Part of a small language model's weights: 8 layers, normalized queries and keys.
MLP neurons of a small language model. Each row is named by its layer, matrix (down: output weights) and neuron, and shows model dimensions 400-527. Each number is 128 + 24 x the weight over its row's rms, rounded and kept within 0 to 255. Numbers have three digits each. A neuron's up and down rows have the sign that makes its largest values positive.
A block is one neuron, or neurons of one layer that tend to fire together. After each block is what it responds to, as a language model described it from the Wikipedia text at the highest values.

L4.down1846:135114132136100124143152114160134144133112137113132139104112119127120091128155132117150137116175098102112115136147129145148164122133128153147162112144139166123097100144067165118166092114121077124106125122113145128118140136056126123155091096109151144142129135090105105084169111092117122110140124123130105118137120121163096167095119134144126105148103143107100148150149128095113130118119
Transitive verb completions

L2.down166:211100100171090147106139114109107111104145122171098169167118147133098092101139106146144123139095157121134116146170133135128148145142099131135166153132150077145115141103117124080140110162142112168145168085138151096112144136115149178141106102083110170141125122103123108108111126153124105136114122158121115102160137141180121122125071139141148161106115112096140116115079161133125155139128
L2.down285:142122126126115141102123149162138111146164081116170094073140130140156136117110170121102144136143133140133125145144121114134150125151144162114098110092136107109108123144107122131096151071136150092098140159124132179113133205084138135122154096134118094158132139078162155111155129094142128135114152125147154139161130148097129142124118097153153109128161126165155133099161101160159163107150
L2.down391:110102150163084126129139101142126106134119134139134180110119080097080117150109161108112140134125078137113142137129118116152139132116132121117157121147145112139130129116141095149135150126155117166095151184134142118141111137109115134089135104114076120131142156152132129109135100096139079161093181166110101101111160125131137133171122162127130116108173110113146104142161120072106128132127
L2.down413:161107157159091071078134115141136103149157151158118126134153136139134103123152114143118120146082138130103141115154149126095102163130125103118096165154141158119112118070109171128182102102124129126115091108126143114122107139102116160131164161131121162094124106117127133143180132109164136133107143104162120139151125151158096127130124129138124110126142112122112128139117148141130119138112
L2.down446:137072140139106109143116128079131105107147128153141124141124127143078146155110083108136125094124144112107147136158129169158124138150119133170152126122128208116135146149102118132157153135148112163142145099095128117137146131141103124165121113123080137115115151194138085100153135126104074090113121139105084132083125151107119112150132120155098100124150144141127124154138131121097076087129
L2.down562:080135176163118102141119142074107132082114142150116138138146102150124094155133151146134114157125125112134121122100085120141116169121148121087096118167100096114090162185108149097108149144171134099122117178098139173113106103142157156139162127105129105116137162085163163118123134159106133089118124144121121109142117127158092155143133082104138098111146096133142117119129155123174128156120
L2.down680:141157221145149096143161137083154115131087109104116117132087086133073085134142140111143108137113134113149108088108096132147087117100110103090138120145133175168154138082151117162143113104132139163134108155111157137115111112080141159130171119133133140144122140179153208159151097127144169095099140129134151111110148140170105116148137158087128100131151089146142061090149123134111146092141
L2.down732:102084155131142111142112153160124142154154121111131120095155146146079150155130125106153117102133095150158131111124123060110103115163138158123100124137126133093103130181115138126131110088128134092143143135139131174171097118124148142150159118160095148115097142128131123130124170095181113059141092118110122115119102146104084136159113108147086127141130119173094103161150142181186143147131
L2.down865:091102131123107148099085122123154165126086112120071106149130145135108093114119096110091120097190142153098119110095123125101167127124125168120119137137129124139125129160150145117117151123093145127155124142097151075102089114133090125193118149120079161114196134114128126113139162119143135107106137160110100098125094110137166150125097105133155085118109143109100114144127151150146109160094
L2.down1041:124099111108077130115098126137196143137176102146146139109118099127216171106101152125134121095131107090137133158136118163104126167126138140102111107121140120100099106133102146116134113115115138108139165165123118124108077182157123114151091137096151103134161125100148157122135161146115174143122122114172139155140118132120090111134120142139110108129146116115101118089164131172159175135146
L2.down1201:122123162122148087153114147147098107069123136136122141122107092128120135126125116143128107158119098127122129167151153118138122106098146138145126172112111170145130138127122112129086112118129139124116141159154146113125136113130156143109128118122098098155167124144097101158131127143152146138134139091106060138160120104114140133162080127164109094166165120083142149118104162065078112119176
L2.down1543:136129120147160084105158113148143092127163104077146143107130119138084097081112156100094085130124058131102139139094117124153128112117154132127180124105129117119111157104121190080159154117107118101156121148180156157139084127126134132123133095113161090132111155047120155115167128092156082142172163138116097149132105175135116156159140165145083145117130099105125125111133095102125151135119
L2.down1728:123168181093094153120124133127155151104137148088116085110139136144089116147144149140114128140109156063142138131106177140170116103100123170148100137128121140150135095129140117094111153129149084134173177112089099130087143125129154085107154143114167133145120137107172170119108100121120180141107104124122162151146163148113141101124129093095131133153136136156122133118082120115078182134143
L2.down1752:135148098122132108074125145096088095091095166140156151143113116107129072159109095129106164125126142118118097138130098105142132158085142068127151148141075107152136135152096105126109128139105094173126098152114134132111061095132152129098172151160124145124125152048154133093161082171131102102145100122127140060157101101093100159111098122130156146149135135138140078165103135153126114116082
L2.down1934:112117134138116120113120103178120122121144106142135135090136111128178160126120155102131116165107122093134140176132119135136148088150152145130107131121129123178111154188106136086120111129106144117149105152146131162138140167106136107105139110095166102162121135048147139123158106109123132131161097105186123149124127106154099188117124077154139086096140102148131109148184127133106135127112
L2.down2281:142151099111118137175147166126120143106116148167118127121119128132190114127130129116116116095106110179122093116083143159150176126159147133120130080138074157138125150141158117090155137142138132115186102118119154112142151136178104115134131152132156106123127100133106163131112119116154112102153099098167142114096120101148123135108119177147104124179103116114085120131117161091080163121177
Main clause verbs

L2.down29:130121136156136142083138132137118115109162131108145125143120134112105129103166180085150148144144156159096136109138119082122145134115108118130153151161136129107178097141137118126151075137075131142132186151124125144146125170114149148134139081117107092139139128161136099133129124095082152131102110110105143129184153117084148120140103109104134157119091108123122156086096130148108119108117
L2.down39:157154074088133141095119139106094083122131147149118114151138137205128158170148128173123121069104143119129090058158137181101167168093125120125127067115096116143119104100132127085137093170133117171085134091131098105102110144104130188113114139164136091122107160105084125158139125142096136101137169122109145124093072127137129097080112137150116128180180124113148110154127139142140113176131
L2.down767:130142114158115122109135130168143131111105155127092149097113134133109115131109107107186148119101115089103134100140177107178145144155094115154126155085112135149107165179121099134102133172090130123130169102109097163129121095099122121103148136098146162156104122176145123137100107090123115121097126122137159146128109139086108106137105154111135173100107133166146120130135090143145168116138
L2.down842:146199142096119127118160154134130180156134126161110110132211160151133135107159110132115140159115122099170105108098151113153136119157124157126110123075115162113134135146122159123106116158124162115153145158106127124147108091147125128141148130098149156111159166121179132148082151125094104133109116157131109118150167132180127137108121136128084115129118105120151118105091099121117137141169
L2.down894:134107117211139155127116140131165175122126161078140125113133102095109109115156152136163155130116142131085157117127115164111125167115140084136118106129086112109172111136145096089157120074116116121115166161125118149124112131147146138131157114136095141129113099193148131089172156133153124138161152152137143102132115150126139139103159123141127160112112100110139127152155148121123132119097
L2.down961:107117144147114117154092128131109154116137144146143112112134109160149131138126121112139105118170118151147124115088103100167092106156140133120112110137131129102108152145157129119144135116129116145118125114109135171116143126149074095152151185110124131084099139164081138080128139131167135098154118135106138156142134121096120126139142110106123142140067103141140138088161111084103086119127
L2.down1150:113143120197151120142103140117153111101124118118113172134126107111111130118124131156161124113087155140130109138140144131113114122100102087127108100117121145104103111135119167101118104090069135131092161142133135145157108158091121151114138112085073176128121108124149142083100125149157109141131121108090112153102116136146147139139102140090103107122143084117149119136111163116134124120148
L2.down1352:132089145166124110136122132121132143156131123157176105129115148093154097112140142125145155113110111136179113162119141116127085112157150128150141124108111142132139100142119179090118182119081170108137136110131088168149098100102157130139152138105113180154139133139162154121110135128153146146111130141151118154142129107142129135141073113120104116124166116111129125112102131101109137144167
L2.down1540:120196133117106113135150128118160156132117140137095124130185134129131114110160157136117129114074114115155107109110129105141137157128116130137129110073124129122119154137120167153096177173126118140122085154126159157124162109118133097167160117070134152140128101116167118153093141155105122095117151145116122130137111165132157160130118113120127046131120128165127129165122142146172132119161
L2.down1586:137112120094118117173102138144107145132168141102168125117159143145098175139143126100105141153127087077114171107111140124095152134149142106155108146102166158133133121130123142098114096124187094107148153164108127159112141142115107144104109119118130161132143124172121152130132079126128098077142106099107123105166176129128106150185164128115129083132147087116113134110081154085142149166136
L2.down1600:149134159125116097177098102127131119165125103132102100123124111118150107152150134106172136152114111139127138130140172118113161118118137157129124127107126154182134125163150122145126134131138110159113151079110141112142146126055132107138143146166150126133168111089109086111166133116171120100143093160175147092093153068132108165139093122120147112163123114125111105090143076159115152141158
L2.down1691:126110112146114123171125079150129114120163142153107117130138113151149167085133118121132160181133121118110162154155126108140134150149100116151154102125140132144090099171122124083119132194119131149108168131113128118091164113101109087116132097104156102114184157112106135139134116102119090137142179115108115095093157136082105105167120114109117126144116106133128114104111139136153116157136
L2.down1815:083116120094120126131122122092102160091116097163140078153127126138117092132129114088060139139175104118108139124135138144132142114135155153103112102161150150115164095138096094105157154173132081134089102123136140158091132162111136128123132146148160105149136132132127151079112139169105161102167092103144138134158126165127091120103143131126120137107118124092145190075121121129149112146118
L2.down1884:111134118156157150109125133140167116109144103122130143128144112115115103106127129139121157118116075127093153117100125171080117117122126131118133164122125135088136117135080093052149106137103148118125099145143124144147128140092115139121171106110099116113134142106130133097137109133142156152096113125144116150119116150156090155164133130113130158147108136123107153135109147144111139092164
L2.down2040:087125096220154127102108142190134139117117141120162131133157120125130106149133139108129130130122144137125124142121156147110095128085122077155144085157122142078131135181111168104117125132090120133115138134115119137128127128156137161116115091153069153144127116153091141086132115104147143079126132115056111167114137118122160160115112125137137166156148062155129114161141142108145113092151
L2.down2298:124110095130135148136074112077101113144137149150137141153155120125139118124119157061095151121107140133150154115126151113137155072159117097141149132119104137097166126148119107118097108165140093124123164166089121117139145147113104143086117111170131117141122130141148170131082131090119122072134149106151111106125154101095124145114114140155139128110154089149131120123134090153131112116099
Second digit in numbers

L3.down259:093114149118137148113118163125166160132116082145140128126130113131114159113110124162122104165110131133140146152130068157113117168148167130118147161144135126154101105125115116104168116127124163115095129163113172152123085118121150115138166094094136115157086157166163113112155105067133117109154139075105120132090134138148120149134108136121127086165104089127114119122152107107164132103160
L3.down361:117099134116153148125135148130136155087142121116110092178129129151148177126149122124169157125103112120131181134129107182120128143145109131138164118121132143117094091129165120126117141141163123125168127129106186154119113115129116125136154107120144137133154157136145153158111148118117132159133099135167140148112127133114118152136161192108139096173170161178120155109117118103142117103148
L3.down570:158117156144142142104120138169138162141137110121190112094100101156117140123100101163115118123140116112146093159098074126105183159134151125135105121116144138102114111113118135156133110126147078104091156159134166161114129137080144126131139155107138107153122128118179114101147147113125109118146116093128135149086131110140104133138143093128131162148113102137138145151095118140166120116159
L3.down2285:125097103084087160124134157147120120098108126131122140120181091086140171117101138095109113167128148135096104115153093158082129094151131146131123135095150127182115121110118105135128137137123104150135151155108159080075129114134137114130124129101110189117100116138166117113154117139156129135176128184102128157171106123137117131145145167106150106101130097131148117104141104130146151102125
Main verb after subject

L3.down447:135147087160129117146134107116123153086092126109172091136113122139148071116136123137115180139127103144128138161112158117085126069063122136112111119140135159144105118156111143073111143149110118153101128103108050132145141095108112114103165146139075120142128163110172118112103128101123145099124155119121108156124145143117113165099132148119088142111140142124124118115134152134136134113114
L3.down1106:152108088110124145061133112122107149143135129090171124120108098117141121117140119161116140126137149160129117122129130139131143139144135118147152127117109161132105155103134171133085107171098138151113122121098166142106110127131125126131105145105094132150121139204132128086100094115114138103128145078105102118091165115090128135107140127126119089111136167139145124136100133109090121159142
L3.down1740:138115129145137138108148096085126115107110125138178194155110132109131090165107142119101140160119142146112156117173176106106131095125132123132121105144150181100106118138108128122116102155117115117133167136104099131120160096097153078121158115101155101158118145106105186088135149111103127124138110130166093131138104131088121126134152096145138112105142136119166103178130139136146142113132
L3.down2223:141126132168148109122143151168149143109166103097122114076165111115161126113134141080122117131108129129132148127108175195132132115095171086164107130157135123140142116130131127092128088130124093097109144139133166183148151160104127105109160107128119080133133153161142130074149108155147136092114151075109116190066153115083119151144096131135091108121173137103178123092129079117153132098141
Leading digits of numbers